Part of a small language model's weights: biases.
MLP neurons of a small language model. Each row is named by its layer, matrix (down: output weights) and neuron, and shows model dimensions 32-127. Each number is 128 + 24 x the weight over its row's rms, rounded and kept within 0 to 255.
A block is one neuron, or neurons of one layer that tend to fire together. After each block is what it responds to, as a language model described it from the Wikipedia text at the highest values.

L6.down11 [110 117 151 112 112 190 159 114 121 164 130 129 104 150 135  99 147 155 150 142 136 160 104 122 133 111 123 122 182 149 101 124 132 149 165 158  90 145 162 163 132 128 138 115 162 104 112 129 154 119 103 163 119 124 185 103 133 127 129  91 131 117 132 110  92 102 116 102 123 106 137 158 148 142 136 111  93 143 129 118 126 124 141 151 145 117 129 118 121  88 173 150 103 110 118 131]
L6.down119 [142 115 144 125 130 108 134 112  99 132 127 124  83 113 127  93 123 108 140  73 106 134 117 146 102 131 146  73 119 129 101 137 161 166 111 114 135 119 137 114 154 116 123 156 141 124 108 170 129  94  96 155 131 141 116 143 131 157 145 112 107 105 118 131 190 110 151 125 118 109  83 172  81 118 107 106 128 164 131 150 165 120 155 109 159 159 141 113 125 112 156 119 136 106 175 156]
L6.down145 [ 83  82 156 138 119 167 119 131 151 141 150 111 181  87  99 114 113 144 125 107  91 126  95 158 134 139 102 134 143 103 117 151 106 122 116 122 123 144 144 133 124  87 117 151 153 163 134 142  75 106 137 134 134 100 126 111 185 149 130 108 100 101 209 102 154 131  90  81 121 139  97 115 151 161 127 141 148 147 156 166 146 138 148 145 124 158 121 133 114 130  91 144 168  88 130 118]
L6.down166 [150  83 147 117 155 138 117 167 151 142 161 125 128 126 155  70  80 166 127 119 148 162  96 147  94 162 140 170 145 124 136 127  97 123 145 137 148 103  93 152  98 143 170 139 164 123 114  92 151 113 131  97 141  96 116 103 118 123 110 146 114 119 143 135 164 140 125 142 131 164 133 148 115 154 147  94 100 113 140  78  95 124 119 107  84 154 179 131 145 174 131 126 134 127 137 179]
L6.down209 [143 132 154 132 151 149 146 134 115 123 131 142 106 144 133 102  95  86 112  87  61 152 169 107 101 102 121  98 124 129 135 119 134 154  86  91 150 160 156 132 109 148  95 113 126 147 101 118  96 129 109 134 140 196 100 165 107 149 132 122 134 131 129 134 131 120 123 147  92 149 135 135 105 111 134  98 135 134 148 117  68 135 146 165 128  59 146 128 125 102 160  86 129 160 101  75]
L6.down210 [133 176 122 127 145 123 116 109 156 116 138 149  95 141  85  99 128 158  98 158 156 143 116 109 100 168 142 107 106 164 137 128 136 135 122 159  95 146 133 162 136 166 149 151 126 109 104 109  62 122 115  97 163  75 172 156 118  88 115 107 126 120 132 153 120 116 112 180 141 149 132  90 179  90 137 118  91  89 117 123 155 143  91 164 145 105 157 121 106  95 124  93 113 123 120 162]
L6.down224 [ 93 141 130 124 149 127 128 111 163 137 130  80 155 177 132 167 140 150 143 138  99 155 171 106 151 174 131 109 101 112 123 133 122 120 111 125  86 142  75 116 107 116 127 136 108 112  79  95 155 142 105 124 152 160  93 100 140 145 101 140 121  83 155  81 123 146 126 114 144  65 116 127  99 135 147 111 134 129 170 130 139 123 112 109 129 134 123 118 121 142 132 166 111 133 189  75]
L6.down261 [113 116 140 128 144 121 117 122 128 122 105 109 143 102 119 122 147  59  95 123 131 147 106 148 155 129 130 159  91 151 151 122  96 153 128 113  98 165 123 132 183 129 133 128 146 107  93 117 112 151  86 135 107 138 136 102 154 104 113 114 131 135  70 105 133 157 110 134 144 119 127 162 123 171 145 125 156 112 112  93 110 134 107 146 120 154 146 122 139 135 133 153 125 131 141 158]
L6.down290 [105 131 102 153 139 169 122 123  98 113  92 134 137 114 140 118 130  98 113 121 168 100 148 133 147 133 158 154  94 143 113 105 110 176 154 143 114 118 107 166 130 149 143 112 157 194 130 150 129 127  52 108 148  97 111 128 103 170 125 107 142  95 116 130 125 161 123 152 109 143 109 107 139 141 129 136 100 106 140 122 154 117 157 164 112 143 134 153 110 144 116 108 172 140 183 127]
L6.down295 [151 108 108 114  98 102 137 134 147 120 123 146 103 133  52 147 139  90 114 126 153  82 139 102 106 163 139  81 144 129 162 142 127 129 148  97 109 125 132 142 140 132 129  97 150 155  88 156 134 132 148 139 127 126  97 133 147 169 165 100 133 114 126 140 127 139 150  73 140  91 108 128 110 123 125 159  94 116 118 105 132 163 123 132 100 162 149 173 137 159 116 125 145  67 124  90]
L6.down444 [ 97  93 155 101 137 135 141 157 116 159 146 109  94 109 116 111 129  90  76 123 120 118 138 135 125 158 124 115 136 141 151 104 155 112 123 127 138 143 113 136 127 160 192 100 158 145  92  99 103 137 169 115 132 103 161 167 101 128 111 115 123 125 139 136 117 142 169  85 106 147 146 145 111 129 146 150 124 103  87 141 134 116  82 150 134 151 181 129 115 149 109 143 155 122 123 122]
L6.down446 [100 112 134 147  95 128 149 129 149 157 161 158 126 156 129  99 133 154 108 137 147 125 149 113 192  99 172 109 112 164 140 156 138  85 140 132 107 118 187 133 130 132 128 118 105 129 125  81 137 110 161 122 104 110 183 116 137 113 143 148 117  98 123 132 143 142 147 115 101 175 153 104 116 119 134 147  91 137 108 145 104 150 138 146 120 117 113 108  85 124 168  99 118 118 103 141]
L6.down483 [ 90 111 151 146 128 122  84 122 148 145 136 149 137  65 133 125 126 138 126 161 102 153 179  99 153 127 144 114 133 166 120 137 159 137 157 149 120 158 158 117  88 159 134 163 120 155 114  80 107 116 141 116 109 177 145 155 100 158 108 108 129 128 128  85 133 119 138 130 113 156 157 126  82 129 143 104 140 142 130 129  99 118 125  92 131  90  64 101  88 122 123 111  90 118 107 113]
L6.down496 [115 135 157 114  93 125 125 111 149 145 152  98 116 112 135  72 165 145 134 110 111 152  62 174 155 170 132 121 124 121 148 105 107 153 101 134  95  86 130 141  97  92 120 167 103 143 106 107 155 122 107 163 107 166 100 131 169 115 146 111 107 177 108  97 135 131 127 149 126 151 136 167 120 123 125 149  90 142 170 108 114 181 115 132 142 144 134 101  63 123  90 132 139 142 136 136]
L6.down595 [124 136 105 106 151 127  95 145 139  81 134 149 151 109 115 131 142 131 117  84 126 127 120  91 115 136 141 117 125 101 113 161 143  93  95 135 125 111 138 141 113 162 159 123 123 118 156 118 138 159  96 102 123  95 142 165 119 159 101 171 158  98 149 148 163  97  67  76 161 146 132 129 130 146 158  98 138 152 123 144 168 154 166 100 102 146 143 126  97 153 137 169 101 121 122 102]
L6.down596 [171 138 124 121 182 119 110 119 158  99 127 165 112 102 132  88 120 120 134  85 142 106 113 110 121 153 157 110 109 151 135 120 131 102 116 138  97 106 139 133 102 133 116 121 100 106 129 146 121 152 148 151 131 111 104 166 121 156 152  98 112 106  96 124 148 111 139 145 173 190 120  92 156 105 160 150  96 133 149 114 146 144 137 103 120 117 104 134 120 125 148 104 180 133  79 155]
Responds to: Table pipes, word fragments

L3.down392 [129 102 130  94 117 136 125 103 129 117 150  82 142 124 145 132 190 119 137 175 112 144 140 102 171 161 113 144 138 128 114 133 177 103 154 126 101 139 137 155 104 133 128 190 141 139 120 118 125  82 146 141 141 145  88  95 144  96  99 108 169 126 133  59 144 122 140 118 138  80 153 154  66 123 132 130 122 119 112 141 131 156 143 134 115 159  91 110 101 172 109 100 127 152 129 104]
L3.down406 [173 111 146 138 113 181 134 128 124 118 118 134 180 159 100 145 131 110 143 161 143 115  97 114 142  86 128 113 120  84 144 112 135 101 175 136 131 114 161 150  97 122  83 152  85 151  96  97 150 115 154 132  98  98 133  98 140 119 112 122 114 125 155 123 173 112  82 131 136 156 147 136 104 141 132  95 142 150 114  62 141 136 128 124 155 103 132 122 136 122 148 122  82 138 156 101]
L3.down496 [131 171  85 100 159  93 131 122 130 133 129  70 122 120 124 142 157 139 111 162 109 108 122 145 156 150 119 146 122 100 114 112  84 105 122 149 113 121  92 160 149 141 138 116 141 170 118  90 122 129 149 125 109  90  77  96  98 130 127 126 156 130 120  78 148 126 120 110 124 167  99 147 100 136 121 138  87 137 135 135 126 132 158 105 136 149 133 140  92 136 145 157 136 103 155  73]
L3.down598 [136 144 130  97 120 154 126 106 125 142 125 133 125 104 113 106 196 135 116  93 113  92 136 120 163 142 141  84 104 208  83 121  98 112 132 102 119 117 161 105 115 126 137 142 138 121 100 154 166 112 123 177 149 130  95 123 158 120 133 155 114 144 177 135 152 141 165 127 124 164 169 144 110 101 118 157 139 169 107 123 122 128 118 125 118 137 142 121 133 110 130 140  64 142 100 127]
Responds to: Table cell separators

L6.down29 [126 149 144  79  99 176 130 129 156 163 105 107 123 125 167 149 128  63  90 142 119 123 150 120 131 127 153 174  99 138 181 150 136 107 141 130 134 137 122 149 104 116 142 118 145 111 160 137 148  90 117 129  96 139 174 127 184 135  97 128 102 107 130 121 132 106 135 120  93 151 165 149 163 130 129 151 100 154 115 108 133 127 165 163  90 155 102 115 115 109 103 125 123  90 103 161]
L6.down66 [ 72 147  90 167 130  96  98 138 119 129 115 157 131 123 157 104 153 151 151 105 112 165 119 104 136 151 125 131  99 133 141 155 121 115 185 110 119 120 114 145 147 109  58 143 137 120 128 112 156 109 167 143 104 126 115 102 172 139 138 143  95  99 114 139 116 138 147 136 146 117 122 126 107 118  88 159  93 146  86 101 114 155 157 139 137 160 162 153 160 113 114 102 108  92 143 107]
L6.down108 [171 138 117 129 134 108 134 133 125 165 110 138 105 125 117 140 136 103 142  69  95 159 134 148 154 144 132 107 117 160 110 144  95 128 113 154 140  93 121 107 155 182 146 116 114 104  98 159  82 121 101 128 117  78 110 109 132 155 165 137 139 140 158 145 147 126 144 174 144 170 147 119 103 101  90 143 149 122 144  89 127 105 135 164 122 131 151 122 112 161 123 130 141 131 131 148]
L6.down170 [121 132 144 135 125 166 114 115 118  99 132 146  61 100 122 102 182 113 133 117 147 161 105 128 139 138 136  86 129 103  91 108 114 148 144 135 113 119 139 134 114  59 133 128 154 124 113 137 167 137 118 135 151 139 162 166 139 109 138 164 131 160  81 150 154 108 141 145 132 121 115 119  97 116 109 157  86 131  99 176 127 138 129 165 128 167 125 144 126  92 166 152  75 115 109 160]
L6.down232 [134  85 157 148 139 147 133 148 128 133 127 113 137 149 121 111 124 119 144 118 105 127 138 120 112 113 169 115 128 219  93 109 116 136 142 108 153 144  89 103 117 106 118 116 107  88 121  96 111 100 120 122 126 166 104 166 105 137 112 139 156  97 138  96 124 135  94 131 160 110  96 101 148 155 179 121 121 182 148  88 129 145 119 112  99 181 118 121 123 157 130 103 106 127 140 103]
L6.down246 [ 84 151 117 149 154  82 103 130 119 111 118 101 145 140 165 130 100 123 100 157 183 107 118 164  83  96 100 130 167 128 157 163 136 150 108 144 141 141 178 165 127 128 170  87 115 160 131  88  86 166 122 124 139 110 112 111 126 124 142 135 104 101 112 146 182 133 143 128 139 125 142 151  90 140 117 115 156 126 121 141 135 113 116 121  83 143 101 169 121 155 122 135 151 111 135 111]
L6.down273 [118 144 145 120  70 129 140 106 149 115 113 133 125 114 127 122 119 135 158 108 120 145 178 160 134 187 134  97  78 134 156  93 136 143 122 123 154 103 128 124 150 145 130 178 108 110  80 134  98 122 136 150 112 130 106 168 107 115 183 105 121 139 127 145  90 147  86 161  93  97 153  92 100 139 124 140 167 119  48 123 137 134 102 116 151 107 173 141 112 137  99 122 179 113 140 151]
L6.down274 [116 171 104 109 155 155 113 133 131 138 111 113 115 137 108 179 164 130 110 110  90 118 120 101 182 129 138 123 101 119 156 119 114 171  95 117  54  99 126 142 156 110 101 156 128 166 112 125 149 136 126 130  94 115 121 129 143 174  93 130 122 139 116 153 146 132 146 186 118  95 118 185 131 117 125 136 122 116 140 121  82 112 101  91 113 108 125 119  97 105 151 150 126 124 161 120]
L6.down277 [128 153 134 108 123 127 124 130 121 128 145 120 115 127 134 180 127 181 136 120 130 102 164 157 152 121 130 112 158 110 151 141 142 111 148 149 100 112 108 120  88 125 186 104 124 120 105 100 130 192 123 119 108 147 163 120 102 177 150 121 130 152 122 146 114 113 104 145 115 141 138 167  94 113 157 116 167 138  88 144 139 166 129 153 141 119 151 125 154  87 156 103 152 126 159 107]
L6.down284 [169  99 101 123 111 107 139 143 132  86 100 165 143 131 106 105 174  98 142 101 144 136  90 193 130 133 124 115 136 142 125 131 147 144 125 133 177 106 120 153 105 144 123 132 128 124 140 163 117  99  78 137 125 139 130 188  68 128 127 140  84 100 169 135 115 119 107 136 132 144 116 117 136 144 194 130 148 107 120 140 100 120 123 133 121 139 136 132 139 125 125 169 107 137 122 122]
L6.down302 [169 131 180 131 108 107 120 157 151 149 146 148 121 124 153 130 112 145 113 165 138 162 117 121 123 169 103 163 147 112 123  96 122 141 130 112 155 159 139 129 174 114  78 131 111 143 154 116 157 100  92 134  86 112 124 133 115 146 110 130  90 130 123 122 126 138 126  68 132 127 170 150 117  87 159  95 117 138  89 100 105 100 172 149 133 106 128 180 134 120 141 124 129 115 102 102]
L6.down381 [138 102 124 117 109 164 122 146 125 119 133 104 185 182 164 128 133 161 121 100 124 126 124 120 133 150 132 128 122 132 137 139  92  71 134 140 126 125 152 146  97 124 116 100 131 153 126 100  51  98 139 132 175 145 155 131 144 140 106 114 136  75 149 125 143 116 153 103 115 149 167 138 118  97 116 164 149 103 121 140 147 119 112 133  96 155 152 141 111 135 127 131 122 156  97  87]
L6.down404 [ 44 144 114 116 130  83 121 137 111 107 102 112 165 157 132 142 157 143  94 147 139 136 134  95 124 110 131 147 164  91 163 163 154 136 132 141 113 140 153 139 123 158 159 120 126  99 111 154 100 173 113 156 122 122 145 162 171 166  85 125 147 166 114 132 125 155 152 112 156 131 131 133 188 120 171 144 104 157 132 139  77 121 114 132 109  87 138 132 130 127 123 164 130 124 154 121]
L6.down480 [114 120 132 131 180 134 121 133 170  96 111 145 116 135  97 122  64 173 103 143  82 102 150 142 134 105 129 155 148 150 100 184 110 130 135 149 117 136 179 150 120 123 135 121 129 112 140 127 143 162 112 123 132 108 129 103 107 133 155  75 126  66 134 149 136 140 117 116 112 133 182 112 121 126  94 105 106  90 100 122 133 125 102 181 110  57 124 101 122  92 140 117 144 145 158 131]
L6.down561 [132 128  99 155 117  92 155 136 104 132  94 136 138 113 164 114  99  89 125  97 190 104 118 125 111 137 177 157 118 119 136  99 122 152 133 144 109 150 146 132 153 128 115 159 167 114 107 135 134 139 127 128 157 111 140  84 119 109 151 126 104 114 125 148 135 126 122 153 131 135 144 129 169 142 157  93 116 110 112 130 108 142 135 156 113 146 115 107  87 107 187 118 102 139 137 135]
L6.down571 [110 118 113 110  90 145 122  96 139 112 122 125 154 168 120 122 102 145 121 125 102 134 151 102 105 104  98 100 115  98 127 138 157 149 123 115 150 125 106 153 157 128 122 131 140 106 108 134 181 106 141 118 101 121 132 111 143 155 172 108 129 153 186 135 105 157 112 113  78 161 123 110 169  97 115 114  84 109  92 147 163 130 142 151 148 158 129  76 157 154 103 140 171 131  96 118]
Responds to: Census demographic boilerplate

L10.down437 [113 132 134 132 121 105 101 129 115 144 137  76 131 118  91 138 138 121 117 141 123 162 216 115 132 128 129 123 146 157 116 155 100 123 141 149 109 155  77   0 124  81 145 121 114 157 104 106 127 110 138 114 153 131 115 132 132 126 127 148 139 141 127 138 138 109 120 150 134 128 110 138 128 159 132 185 124 125 108 132 118 139 124 151 123 126 112 152 118 153 134 143 111 116 113 132]
Responds to: Row and word endings

L10.down38 [158 154 121 130 138 131 168 103 122 126 102 124  68 130 121 110 109 116 138 125 124 121 132 174 133 155 115 152 135 120 110 150 151 140 126 164  99 153 151 151 116 143 143 160  98 142 108 140 161 110  82 128 115 137 142 120 148  87  87 115  70 115 124 133 106 127 108 132 107 111 127 155  97 157 119 129 161 139 189 161 205 130 118 139 152 144 135 141 167 125  64 141  96 152 128 122]
Responds to: Split word-start fragments